{"head_dim": 64, "final_lr_fraction": 0.05, "dataset": "wikipedia_en"}
MLP neurons of a small language model. Each row is named by its layer, matrix (up: input weights) and neuron, and shows model dimensions 208-463. Each number is 128 + 24 x the weight over its row's rms, rounded and kept within 0 to 255. Numbers have three digits each.
After each neuron's rows, "fires after" lists the tokens most often just before its 100 highest values on Wikipedia text that the model never trained on; "fires on" lists the tokens most often at its 100 highest values on Wikipedia text that the model never trained on.

L5.up1347:138114141105105150132139143131123203118131165141155115113122103085096138111179183141163124078107119123101125113130114147153104159117123127149137137135113135129131142110151145107119158123171097119137158136149157130130102102116138124145133097152128110132137082183134162105168103136159133142157111089164112100165128116108142093147122181158148124126133117108119143141133121145179134126162123111110124122053154106128122105104164094140146150099097106116098099114167128156103156130125132104154120132176131143199144086130128109152122152118136136136128139137108150173118102124116161139126097077086145134134082107124096109112095117120146101101134133115123156097125129112076145155111130121090114137151093120125122130123130141173175116163110140136137105160167106105133113142156110
fires after: " ", "–", " |", "."
fires on: "2", " ", "1", "5", "3"

L5.up1450:132152145105110122159119120151158093174119091136104120128144138099123144147122120146115133125125106110117168150126123092153067139155151157103131120139050190107159112150115126087092121147124134114096140071136127105139147141127118159149117105131118100125148168129156075124104106148143152095108138089157108132135169129107129147127125127141194092116128136122083144123119151137143183134169110118154121105101154135147122113131150146129113126139144121143112137131123115108157109140124110159124116131149114120129099113107159129115116141107149131104141120100153121113139174128091108125108101123122080147173114136133119118137110071121165145120114126142119138139114113150154132143096090107092107112136161116113142124141133127154132148111109150128108099140138149120090117102123121
fires after: "\n"
fires on: "\n"

L5.up494:106104145122106131165114111114096115133140110153145112121130141142125167132079112121065109106124107128184103098136116146114130126123102137159168124102111150097085134140127123125136120141142108123109142127114126137092142104123091134130088155088111130138116169110135111134103111151112125135114158119117095107147137153144085111110111105169129135161129143132147142167145155081124138096167159180132093111134144144104089120107123142099129148166114067128106100138106071137147135136084131142107127121093125146111130146155124126141140143110163125111127134158159112138125103111157130133152128140132128158117071100126130136084089130097091146173116111137165118154127167103096135093121143137083178130116094106115123139080167117114110137098164110103140070101124125108115131167112133
fires after: ","
fires on: " with", " and", " ", " as", " in"

L6.up1017:126135130132101152165105187143131143157136153157165109138115104147116133117063109112138101121107146127095128091165127121109180151168121107112130150161152122120098123146144146087114099109118108204151115104144117112149102098102108162138190098145151151121109109131111097148149102173113129113130123154111111105155106120140112170166131087138111099090138136151148151103152130147147175134144116099095094086125121125145104095095131176138146171199102139094145066137135112138125111092118097127128100144130092114168112147139076094180096142153145121102146133109133142123139155150116147085127116103143096143118108129096091093153134146139124110097141130060118129124101124113121139150140136119122109136143158122059159127115124088120149126130144130151160122141132141129157096160101103
fires after: "1", "0", "2", "8", "7", "9"
fires on: "0", "9", "1", ".", "6", "8"

L6.up45:162154170168170127122136170113125178081099149096140128154156123129145158138130149136116140145124139143125141096163108152123131111125094097176108121109095100101108128127116148130132190165135140105141149154139138141134116110132134094188142099166114125130156124137118191085125079136156157112163117094145092151168141148122114144100120172151149100149097134118123162138137127137123126165154085095126105166110159091123155125122148129117116133117136118131079132107119125168115131156137107114144130126130116151140161125157126138128120141144089148151139159115126149148104096109156119139156079112099139105131100128116131162084133140085098087134112130144131147124121108147086107141169093089087079147168094147146126106137131163121111104138122155154120082100140092123151140144164124
fires after: " ", "1", " (", "2"
fires on: "2", "1", "0", "9", " ", "5"

L5.up44:085137131120070149151149102151123135074153075143145117183155160123103118135157115090118105119104101124170086102167105136109147110109118099155140121114140141131105127133146097141121137148186113124114115110125130121120159101133158134139109153143087181167119152112168142123173152129108137119121151131104071152138140149186140100083142129141127098138128136133152146134125137085122155104132120134134136104126095134109119146089142120122101100113091087131124117157111093108143108137134114135112143172126120139119112169137105107078091114129157155130124109085146116140137134127139153102133155089115181178122117097121146157125145120154135112100152153129148121124144148143111082108132155129119098154142130112121173118079154085144132124118161140114140133128119165141126134141144116
fires after: ",", "s"
fires on: " and", " but", " with", ".", ";", ":"

L6.up1660:151136135095128100165120141162134113075052121132131155128106131149147097117169128092137140112105165133161119117132093153123107172116119170065124134166100113156105131137104096124155138112151136094151131114125128110154106130116105145068169133156177137144153089107091118135120118113146122131139113143106111091143159132165065122138105154105104137152119115129151111098161173120129154129101076121120150115095148155104145105140103108140129167134154140102087110120118122158109141138115169191143114130100128168119116150124144154152104146162126129120102097137126117120144102123162148140118103174067112108071080147167124130106170165100130148124126136124093131127115151120141100153121125120120177123138116134120109153160121115163086102120118136175088110099129140106085129101137157
fires after: "2", "3", "4", "5", "8"
fires on: "1", "2", "0", "3"

L5.up810:174149146151112130141159142140149143137173098099137175117141139127154124158100152122100128097130150107115089120113126115121095143113099109110084115148099128072168139144110165131129157184122126101130120094133127155119172142111099136112138116114080119182081118105166143105149130114087148134153157120126122133121123166091110145109105125127120158129145075136136157168113104110130153176119098141123121110113098104089134112105107130101094120150106162127152130127105147136149145167145140116155095101154083090114124153129125117132151156130116160155112112169123118105097159112122090141142158123144143189118132120090140151141090077188116164091115109128111135120150122119113117137110147098115140133127153082098162097109092104132136140140117089090122170093148129153088141094094098
fires after: " All", "th", " Albums", " all", " Ter", "Ch"
fires on: "-", "r", " ("

L5.up1309:116091107110117108168120117138150159118137134128158048096106138153099126127112123154138117129144091193139115139104147139158151149144133101118146119142163158187101145134109125077101123097160137135178111139179115094144164142146125114114116129080144116094129165114109164139117129148121151123162082128124110126089132123107103166137091134135145086128157115157098175154136170155111152160144133136127119156138106166174156118143141112098158095172091121124097103114086056154121095185139109171106112150143104125094142136153133113116149138130092127128111089170143102083127165116119103120089093146140118143141137147146148165111155140107174149164095098114164123144088125170164151116182163141139149128116134143127159180111138119051116146121114151119142110114121113094116133076144131
fires after: "0", "9", "2", "7", "1", "5"
fires on: "0", "6", "9", "7", "5", "4"

L5.up480:183177124130126132093104122137172100127117127159148125112130120162162132116088153115122151068133161132112132101139073155120149134132082130127117171143153136159145119125146139108158120110163080161139090125161120110117172115134084154150106142109113146182161127138141134110112147120119161090131150109131099107137168103132171096162094169130196116125134156100115182163107148112138131128143155124137146077136121130131122116146136126125165153119118102105112144061087099150122141090116120150113121104158133165112163087098162133139088117125137135149116172121161105113132111127094132064124140092096125123122152124127144109079134129082131131094153134138119125142134128127119142157171167078130141111106140096145157093095120153148127155099167140137146121091137074152135153101174123
fires after: " ", "0", "9"
fires on: "4", "j"

L6.up1840:133141161151096095155121134102106120104139131130115123116120142149094136117157149118122117093165117124111119168146121146122158101127124094089179140085154150113146116129137110064188164096123164087170132133112128156119138128170094117101124154148148104189093109159138102159129141127103154127165126058091124111117135123182105140102095097120150151127150118088097120095137097184123107143129175162145123126070106128116099116139072140149163125142100131131133117097168143150156168133119153154123133176146137129092115160189139108131116150111135138142094087135149072082151167121119113094126145107141131174181098127141154122152126127100109160134107119147114134061171130113198146135143113135118113133136138123146170132110116099155125117140099097140156158164140126120131086135106130
fires after: "0", "9", "6", " two", " per"
fires on: "0", "-", "–", ":"

L6.up786:124114167158162179152162127121109092122196163103124117132140123131148156094138134088141102152147137149097146130147127095142159140140138107140113116138167155187167137123138150124110124105136104156158180131150106100107134110155117115099123146092140161162149152124127122128159109140143161135149133142119129141116115146089133165140140172153134123127124150138133116123135122136136113121164104169059156129108114142136138110156105124167115147139129130121148068158100125100105100134155120140115097151141139129143138108103141092115107159151107139099126130139118110114150128093151128117149137059120080149092098099123099126133082117088126099070147132084115126144118120115114148098135150127107119119121139147155104128110146086112169168130076156112135121096116176119117121113114133
fires after: "0", "1", "9", "7", "8"
fires on: "7", "6", "9", "8", "5", "3"

L6.up1857:103157089115165151080142136171152124095095112136138106154098133122122115133122108125158112061147131148161170095143112130149129090163141114117098153126147138136135148106160160144120139132155125142147138133137148135139136143150091123130207168134174105128139095136125091143153107130098096121091148169164112134145101148104087120112136122138113145110133124140169126107137175128115158126097117090135139104117114115145101102137086105122109087118137114135108143134120129121089099100130139113171123101142117148120118133142101108157138166185108112105171135108099109084177143108143148136106109124106118140115089087101114114116158148161133107141144154097146145123126111041150100172146165159114102143108126157127097126139170112091125173149120135135099136109125115168097126134130120
fires after: "1", "2", "6", "3", "5", "7"
fires on: "8", "7", "0", "9", "2", "5"

L6.up803:095139133129133160132109120124150154142136140133133133093151103129145120090146172088142119041169177173099125096092108123177130129127136109132075161153163113136142105137137139164118111115120134142115160163157147152152124177134156131119139085113123095132156143083150184155112104170111095108157085139175158150119140103155116131133087092124121096096131111166121127114114126144171152144123170162154152128147141110099129188084091093124169085196115115160121120138185130131096128148162134121126110125115098106118158136141096117123139162143112087134146146106103137111144156156112140097099101129112086116154082147136097127112107090122157117122128136113150136139100112141110145140106171119086102114112128131177110179136156144135145096136112112116116159133116113159118112133123138
fires after: "0", " the", "1", "9", " per", " "
fires on: "4", "1", " c", "2", " season", "7"

L5.up1485:136130139112142117109073142133124132094122135168109124124140102105139122140139156083122146160138171165125164145147103136112156125061116164131103139147117124124131094132114147161129107154146147149147079101150126142121122119152130135101131153162102119185114112100136139127145091098182110140154161115124132136123137103150085114147128132167112107102118101117116119094115115151124143137128117070136112125156117153148114130126092133126131141144107109199182091112093145142111177147123124194102148113124086141088088121173121164152094138121094124135153133106105150089104103105151064103177095159181162078120101146109081143103118103116095155120158164121148122142151106150150121123104149099134136147117150115144151168098122142127143113105154143148114140166069134142099141143156105
fires after: "9", "1", "0", "4", "2", "8"
fires on: "0", "1", "8", "4", ":", "2"

L6.up296:080115152084108075133109139152134106118106115118129129122101125125132134145120115084141106080147150131152137089125150134143131139172134145140112169153111148133110126115153104161077175162128122118117119121141129111141091139155119121103135162110125108147158106191125133130127105140120093125154123159123087138136098114138096117114103124154129148131120126138147157092162142145144140136111118104160155099124146124130137158134095117137142118131149104117108147105110143131124095135114109133211098186140173166106108121081133136121127148178148126100155163152119102107136118098113073136110131167131111128152107119153152144107114124141149169127107150138131161074090128116150108133112106159146108183091102152121090146177150112093137157147087133162131150133117126115123126131130151
fires after: "0", "5", "8", "9", "7", "6"
fires on: "0", "1", "5", "7", "2", "9"

L5.up1611:094082109145175114141067166124092147114117112169127137140096083158117148075150153111087133135121116103132098084149130125133101132098136125121092127166134173105116142092142113124143153124141079142119145112125124136168112130142159166182128134144140153107150147159109150100095078104108159154127133103139114112157085078146135142117164138127146146169134126129133119116080150118127133132140115143123067116115126108139118134143109143118112145167134138115105119094129112105095151114145090124095143164093159090134107096129148131129156089146111156139130121158153117098113101097109146156137156169123119111101123145161117106097107132137096144183152119109128177153124114119123155098122118109143142103140144165154116126141124093109158084157133126131128112104151147149158116141118123
fires after: "4", "5", "1", "6", "3", "2"
fires on: "3", "7", "9", "5", " |", "8"

L6.up1713:133096120103128156124108156124191139171109121133129146121151127124163130113146155090171150109130151134116148158162165111138116098130143178105151120131099159108132118104116172140123110133089122165083121133126102062146117137144098147139115118112112113128131129117131122107090109085108175104119139137113133123172116102146108142110129140125147118165177098175121132114104124168126110147135107129161130125095127147158107089130105146125121117117083093154138140116135101102165129168125147127131108127110141146133059088139135109098128187136141128114164101108127132120141137093133127132127131076135123106161116159099155105141114103162161155058105091114098109120097085185134162162088139100112138069130159116138145140137149110137093151110116100109137100137109091146140112111134125
fires after: "\n", " "
fires on: "==", "===", "ac"

L6.up657:084084087094144119158089122131131107115133146106125085107114126107116141147131161138121134159086155122131126128116143144154138143118134151158128115102105125135154139090165125148138104114123099107167082145148093092097088128149162106133129115121168123181135118113135154096097075126124130112140128120111145102105105136133140157173066146148122151152154070096116167100170170167147147124114134109133107120133105119149160099137102140130102101156109036131123098130101123134128128114146156141127103149095121108113104108163111135121116129112111134107138133140099125129101128116093131146122131180134116148106092134126158114100127160155109144083127113119121127128132119102114142119138146095108143126133117105128140128119152129144136150146126095157113113113179103133119140071115123
fires after: "0", "2", "9", "8", "1", "3"
fires on: "2", "1", "8", "0", "3", "9"

L5.up1517:136138130107105131101111156130119120101120135173173092157121176125123121161175167120141147149103111114129151096129083172140099121156162114170145103168114104168111117123149144117112149170108103119106126164089123080113191149117169112166085085136165155117127154147133143133100129094148152098123179097143127104134147123151093131123129121100112114095157109093191161176127155115132122129122082152167127111157154144082166150084136116155126083109128185153136094083116132124091155129136111096117097072124107150134130117112114148124099110150094128147097163108173136133138138158112131098124102096153109150102155135125136106093114124128138121128142108124093136136134094134104107119151192068088127149145130176145105095127109083108116109109176097158129135145127106108090123141133116
fires after: " ", "2", "/", "′", " ("
fires on: "3", "4", "t", "k"

L6.up1271:137157121130178151102092138145144133132146142153119121132135100124122130102144154103131125087122143123103125138124163134087160112109133123062127157107146094132124128159134135108155140144141101183147126103145143150136085117120160101149187142176127148113129116121101178126136095182132144108142109111131117061155144125120134184113133099158157110143088098137082131127175147132099164157123140126096112130107112152098134131111110104143120145173178120143109120144086139148154139123105101107097158166129118143111103126118132141134055125139138127114126122107097145122074134125133131141149084141113146118147126111142117144144143115119120142134130133203179111127139080115124153085137114163107110137137149114109169136114143111112106167129129125161138125114134144094111092145135124
fires after: ",", "2", "1", " ", "sur"
fires on: " ", "0", "9", "-", "8"

L5.up1147:092129156087144126135134134143155123135122153106139093127149111160103114151116115147142065147097165143122157141099117143146108090175116150106093138116111178125114143136166139141131107120162140145140118177147143123136130117160078107115131127115104124161128113118125124197169079152116147095123089142155092105142099144136127119109118084149106126098167163132169104118105125123134162157112157101153102116144103110128114167137120094136152120172105135117098160151144131118085127127148133131155094178136132162165123144154105109113172140174127106129140124130141115145168160078082099148130104104126109165120112145124109131131108120139131108137122131126133105102086093086098117133123126150150123137131103121089119139165152084091121121110099136111101088143153134145119106174169167
fires after: "2", "0", "8", "5"
fires on: "0", "8", "7", "2", "1", "9"

L5.up324:149144148116150121119176140115134121122132142160149126149110113127138095119133130138128110077103109127159120102130119125122137089110120098143141114137119134168131148130123138152084161102156111151117140192157172109122113108129119151097131151095093115119156150089118108138142119162156117148123161103091110164152136125138127150112119140099069124158101132131136115116104166152137114124102117104144122140137110103094150159156097143131143121130103169100128134122111110114104109183134170133149111102116155158175091147116148148138110132145150096121142124086130133100129128138129115110114147136121126115111162115147116101096129095133146142208104095077104098163135141167146112157116119154165137115148111127108114150147161121150127142108104107132112086130082136114138168175177134
fires after: "2", "0", "1", "9", "IV"
fires on: "0", "1", "9", "B"

L6.up171:115124095164144092129138123127087165162102095133134156138157101140155137126106139126152150135123109132183146090112119095128131120145095129116077120142108133121103135147135104103097116134147138069121163173135119154112151080072110140134120120108128068138093154170111141140122124142128116140132131126141124149128098160141131108141102128104107116119088159143126085125115142177157121141132123106107157118097147144103147143158120108121113185108137150127090063114125149177169178119138147133154113091068140088093143137106140087130112108153153095121149142103112158162164088098108143135106188139083135133126136155111134104147132120114105110151149079158117113135119116098126122110189149114121164101154155073127104116119112073129117124167173144120122137132104030138148129122147115
fires after: " ", " War", " Up", "1"
fires on: "2", " ", "ped", "1", "load", ","

L6.up180:127119174135145168147125125143154116176133120126064133109141098131118158106127132163144152141123127096128130171132144140082125133165124111104122122104088146110140131105127119118075129171134108153120136141114126063136124146143131161166127126116152138108101110171147096138110133124106096136118121090101129110133167115140116104106145111155168099172166148173083127146185162146100106118120141150122126115120118140133144124117100116131128135111126080126120145103120151072152124131119109139150120106174145120106119170094192112128095136115111102131148102135101050160165171159085112134112097180141071147124109121096097127132141102128141183150158128123158129124143127154123153104142115152161161154138152105093114110099123135135112145134132178142094125097102179143084125131102117
fires after: ".", "\n", " ==", " ===", "==", "==="
fires on: "\n", ",", " \"", "\""

L6.up1710:116115091095165100111146124123141111092135092142132142099108135157127116177148116099125080099105145080108187105111147088125163138136154126127123173121124144131135126166144141129121086130131134166142155135146157082119132102145071141115151110109144110130119113131128117118147150176130107165150116130174151128130092131137111168138121108157108105141115145121129124097147137094113158121122107069118120100096156137111145120132134129126149107129132144129141101106120110121128128110159130117140077138146133149113151144086100143140149120204087119114140131140113065090147117111115150164116147118102102142108111127139145107140099158118168122136100129090121128131122115122135116126105109144145098128147134129086162142153148110140114186102124121125162107202103174145110140105134119
fires after: "9", "0", "2", "8", "1", "6"
fires on: "0", "9", "1", "8", "2"

L6.up1116:124130147112125120151131144135140118147143117098175136112118093117136093153124138129105099096162162156151158132185156125171113091100092129104089156150146099166097111104160138102181186147102120149126164140148145147118143117126095093129136125130129122116112106112119086131143128124137121119124135131136097114153123128083084143157146143139142124163150136161160143139155080142131130085128129100139188105122117106149108121089118143117155184141156134107144073134137108096130104142134108154203139136128141123138130168111126105155143143150150158111148136160108131132148097138143090110115131151066113126125138130146103133129143155134105106097096112118131091133098144114132101106110105113141134145098112087080140136113117145066089086161127087145116173115160152117161138100108121
fires after: "0", "5", " ", " Wa", "2"
fires on: "5", "9", "0", "-", "8"

L6.up1838:118129131118178150144143175101069148161166103129139121115090103126117129117183159073132126140099123158161119144106130113106145079134134119153112112085112122114128135165128157141104105129126145169119079127162132116115124137115152119166129146133114173178123135150111111147132141085095121170120138123120096117080103113165162118095135124142124145129145121113118120143134136133127167110127119118127132086137130136078111125141126114100118152175170106148146115099131137115135115157158123118158159136172089114136125155155106077140140133172095144185103128129127135141095107158117129102116122137143125132152150111112125100126076125097146150115167131145100162129146131125102133089101095140126122158131126157136112148124133098113136106118147149162107095150112143133137114103110120
fires after: "1", "8", "2", "4", "3", ":"
fires on: ",", " June", " ", ":", " April"

L6.up1814:129135117122103163117150131146130126096134155121112160156128133111129151099103130155103067140160139138112178187150171113138132111067109153154123149147129124121158078167151168126114113118097125193128108074142097114097136152155157093148126155163102124141116168182144110161095115136122112096143088090152162095149172130108094145128113164107131089086109104165132099112125098120136154128111118094126126108146131156155123135129134150155146134141089125154172177130147157131099099134076131094127131119141100133160093107152108121116135142097131120135109143081106114132153115137119126109130093155127144109082112123136095094108193158120113098130143121198109083102151133117103133121150141132117111111130125167135105132106156143147129127157113115141097112169108149134115123162129102
fires after: "9", "1"
fires on: "9", " is", " ("

L5.up994:133112142114090097132085155142178128162161121135124135118101068119158121140135131147111108117150163146109097127116116116140130110137138125123122071133119136106134109119143139130108106125143127098173097072076145161093132116134136105134092127156145127141110151143123126142123129117108128128081101077106152112147115137124117104110124129134139076140130113083113176112182132162092110117157160104141120126112117118166154154110144167115096118172127132107130089118155146103151102158122131124121132105163125145140099157144156145124133094079151126088117129071108152182089106123099156126133143141118135101100137123147166126128155123121116148147122158137174137081145153131165145124106100164123110139179129171127106112130143154057132138115129136121108130152089156120127107110134144
fires after: "s", "es", " |", "ries"
fires on: ",", " |", "\n", ":", " ("

L6.up1146:113109145144144121160163121130152126134176179122125113151098122108157111095145154132112085120156137112160095146143144154136107161122134113135143126134164142139125144133131113130098101100149077180122140132099107102091124115151161132153123154118140158120110148157114173148159133129166113184190129158127138149127125117153137121162142138095143151135133124112106126106147146190119154109132130129150089121120124106101162092104138147097128123113130108125104130128141103117117146160146096093128113120138183131112115084113168104164111094114151122099123143161091148109134136117113119134124101127104134169119076095109164142078098133119156154163158125092106116176092163147146125119178158138153116108154118100141186143138147086124157139156173142108092171149130145121120117139132106
fires after: "0", "9", "2", " national"
fires on: "1", "5", "0", "2", "ly", "3"

L5.up1593:144166155118127134131129116088099156120130132136098151159128116075117143124111150112118138093155128149125119147173153093134106138140121110099132140103133148168143106110156118143121116139114133139156171108078099102152144159133120126129149141134106107094102139143112168096155140121122085130138142135102161109140143131187155151131058146133103141141111154145134120113119127145103122083141131135123104145086097113106110105145124114102166174148122073138144114128128145139175137098130177090155111159153142121166152136139158164116125131083179115142158135095167121118096129139127126142133158136129120174111157164123109143097115203071124160102147146139121154146136121122124099145158132076186158155144148128129142121141138086153105115113131137093137160132133121112141144132090145
fires after: "5", "3", " Boy", "8", " patient", "4"
fires on: "s", "0", "3", "1", "6", "'"

L5.up310:150120132102146092147128140133173132120102129145154058094109093175131122145111116093125136132130165116174124082128136107165169133145130123128139147105162105148159131145088108100137134108074136124120105088171144120158110081161112099131136163114144096138124090159112142127138114154094088113105102125131122140139115121120173104148154133096146160105163119158112167117091098162148132139106160121086143132167143163167144081135103174159160164165148109124157137124117116071145147125145190125102090139136129109115095134122131142136091165133154101133107051112111100107106145085116107087120093137125146134141105148181137114117148106149147146129144134115118125129077129150159109114148151155133128095137115131107083107140110118103123098135151084139105129152110128125122139125065111
fires after: "0", "8", "4", "2", "9", "7"
fires on: " |", ".", " ", "–", ","

L6.up1412:146142106180152139176095124125124119162129135126109120133134132129069144104144138128102157129149151129155145115147141137143145134096123136101159084129121136077145139113108140108141101112083123171056131155079124110123103122157165151123156145132161108131109182106110053126105092147112096151127119108153086131162146112134130099138150123127175127115138086133110159101151117145106118135140137173131144099133120124134131125182119159171159088110133152129155101181100106128149094135105101116160106138113095137124148154112121181104054134147151103138136149119129109166179167174091162122087114131111146126127164139104148109167117111116133168143093104136142104152074143107154133097156117080116107105173163140110152087162125141134116136125146128146145143120137112132111151153117084
fires after: ".", "\n"
fires on: "\n", "ac"

L5.up1865:142134167113112120118121155148158141152087082113119146116155096138108102147120105090145118111121083127126146159161124127129091127118142150105146136159065140099152134102136122089049137128110112148125110132130133036143150130146113146140103098101160118121104161121143104145120075103111124080119186122113112128156135146147141119123114133172131085128156097120118098124163122159141148111133112123132102076105112130137126095113114146161155115125119098123114148125083152117199147167095131147172091127145131117109108117109126131112093165111133109112157093094160103118131157114092138133125109117115121135164148115111136123130103112108129166129125138135123141120110124154127152139155149140124128106158118136099116128145150165120114154094120117129085094105137180122089120109087115
fires after: "\n", ".", ".\"", "\"."
fires on: "\n", ".\""

L6.up290:123119141148178148136154142148157120064112126122101166128138133138131155095160143076102143130136137152100098119123118104064106081110148145150106164125131125158141073112124106149127120123158150135126182138103126085080141108156126156180128152138125119121133167137147137127125124126124151109114118103129155093167111140152119140128120178126150177152128104123107130131089155153179117143101091098150152130144138086083154139128144145163155174105125086110113125109113150123122125095144114039148090096141146110112120126137100154134092116117111080142118148120111156125112084100121116120108153142080155145137119184103160089109138154110066099115127151171134077137102129120096151128173129123170143137106091096107109118135142095179116110120140097107104111127120091126150149122124111
fires after: "2", " ", "."
fires on: "0", " ", " /", "2"

L6.up821:131124082123113099137159165139117100115118137127099103163134149135128114124127109157129078113180106111186116122118131085113128181158146133120149069187116136111071149142114124210136150118116115145116127132096160117099132132138150145125121134102106157134128189143131109113138136097143146132165105170117126118158093163137140108119138121090128136128107087084099155156134106179138135144107126147140118134086095132136121147138149130155138130113143099108148124147117137109121106126133083137103120112169091090125145105136140112135123084139136105090151131133137130158135120108141154106138132159107144115126125132164113147117113150138156104090127116147145108147091127122141156070123169080161137108152085156130098091117124148097110104136124144120142105140139100139132126121135116
fires after: "1", "2", " Ha", "Ha"
fires on: "6", "8", "po", "5", "7", "4"

L6.up64:125158109115098103131142081133103139151111166141149181131083151131146144087100118123113125148152154121152109140158073118115104162137110113116141108094070135095107137100114155130116122130116113120154137150097162184081173135123125106132113105161137171093163144128179090125099139102111126099161091133154130141166123100161107132099119157097159153109127108120092142134139105136124123135135142142147126120133120099118142149140118122176155146127135139160118108153121134149129104119142131170127114154148102143145121155162159151175118121136124115132105145116164144140141151137137146113076109164116102158093129153102116132104141145098107141112150128165131117136100125125170089124158097106148178112171119171164125153152093118142106128098121114122113138120138145092128153095089151
fires after: "2"
fires on: "0", "\n"

L5.up278:127163131132148119119146168117091160136118144134121177091157125109101127136129092128130132146141145145158149140123112112143136144171129161093119102172118141090151119147154118177128072149101121102156125079111116138120118139106133117126112107167101112137112115142118117104136150197137129123128126099121160155141152196103134128125143152100131118111166084131102090103147111108127101170136139084163168090105120141134151104113139096174134118106113156132125117149092125138152156119144121111149132131106124097113126122175136115139108160129122123107132132100215140136151143124104131107121081130129115118169117114123171110140151122092098115137172137131131135132127123124131151140091162141148170155155122098139112072092112154085147187103134141127158118174122132093116112131124120
fires after: " |", "|---|---|", "s", "6"
fires on: "\n", ":", "ries"

L5.up959:145157117114124097132154129158125121081116180114124151131125130131154067112088150081171107113090136134135165123123142172102121092121170128114092136096097179129119143124117148095100117135140123070171145145094159108140160154139136126093113087168139108141108125087180145129165170102128114134135114119150162149142132157159097152137133160091122139158154110098106151134156156142122142170158140072142132117109127115103147138140149108112121119127134132125123117135117120175093153162125152120126156132150126107134157146143118148168169098100122106112110084103093119122147158103164172107147100124114102183137079150136150140108128145119109149122132123180103101145129116099117138160109107138079181151154167098113106135132113106164132101109097109127112110124166101126110158092101081
fires after: "2", "th"
fires on: "0", "r"

L6.up984:134183106141114131119128148133158120157163144131127134116077131081190139170119139111106156157134131142127132090107157132113110128088117133135103131152131136125125161127148136133143128146128152121137117123135142082110120097134154086139114136133132147151100155152132154087125125134120136167128141121138149151131129151087145115152138122125112142109145118121123135170152163105147125110130134126097125145134180125128104132175126140114151137177124156147116125164153132157076103134173127102132155167159155127156156103154142155119106143134147162112144145126111145135139128091158113111128134154144143130106141122102125134165116148121091077161091122137132145147095107109135094142103164152091142140111158104099098135149130056147110113155137120116092165097109112102124121094101113
fires after: "th", "s", " S"
fires on: "-", "ro", "cre", "r", "na", "qua"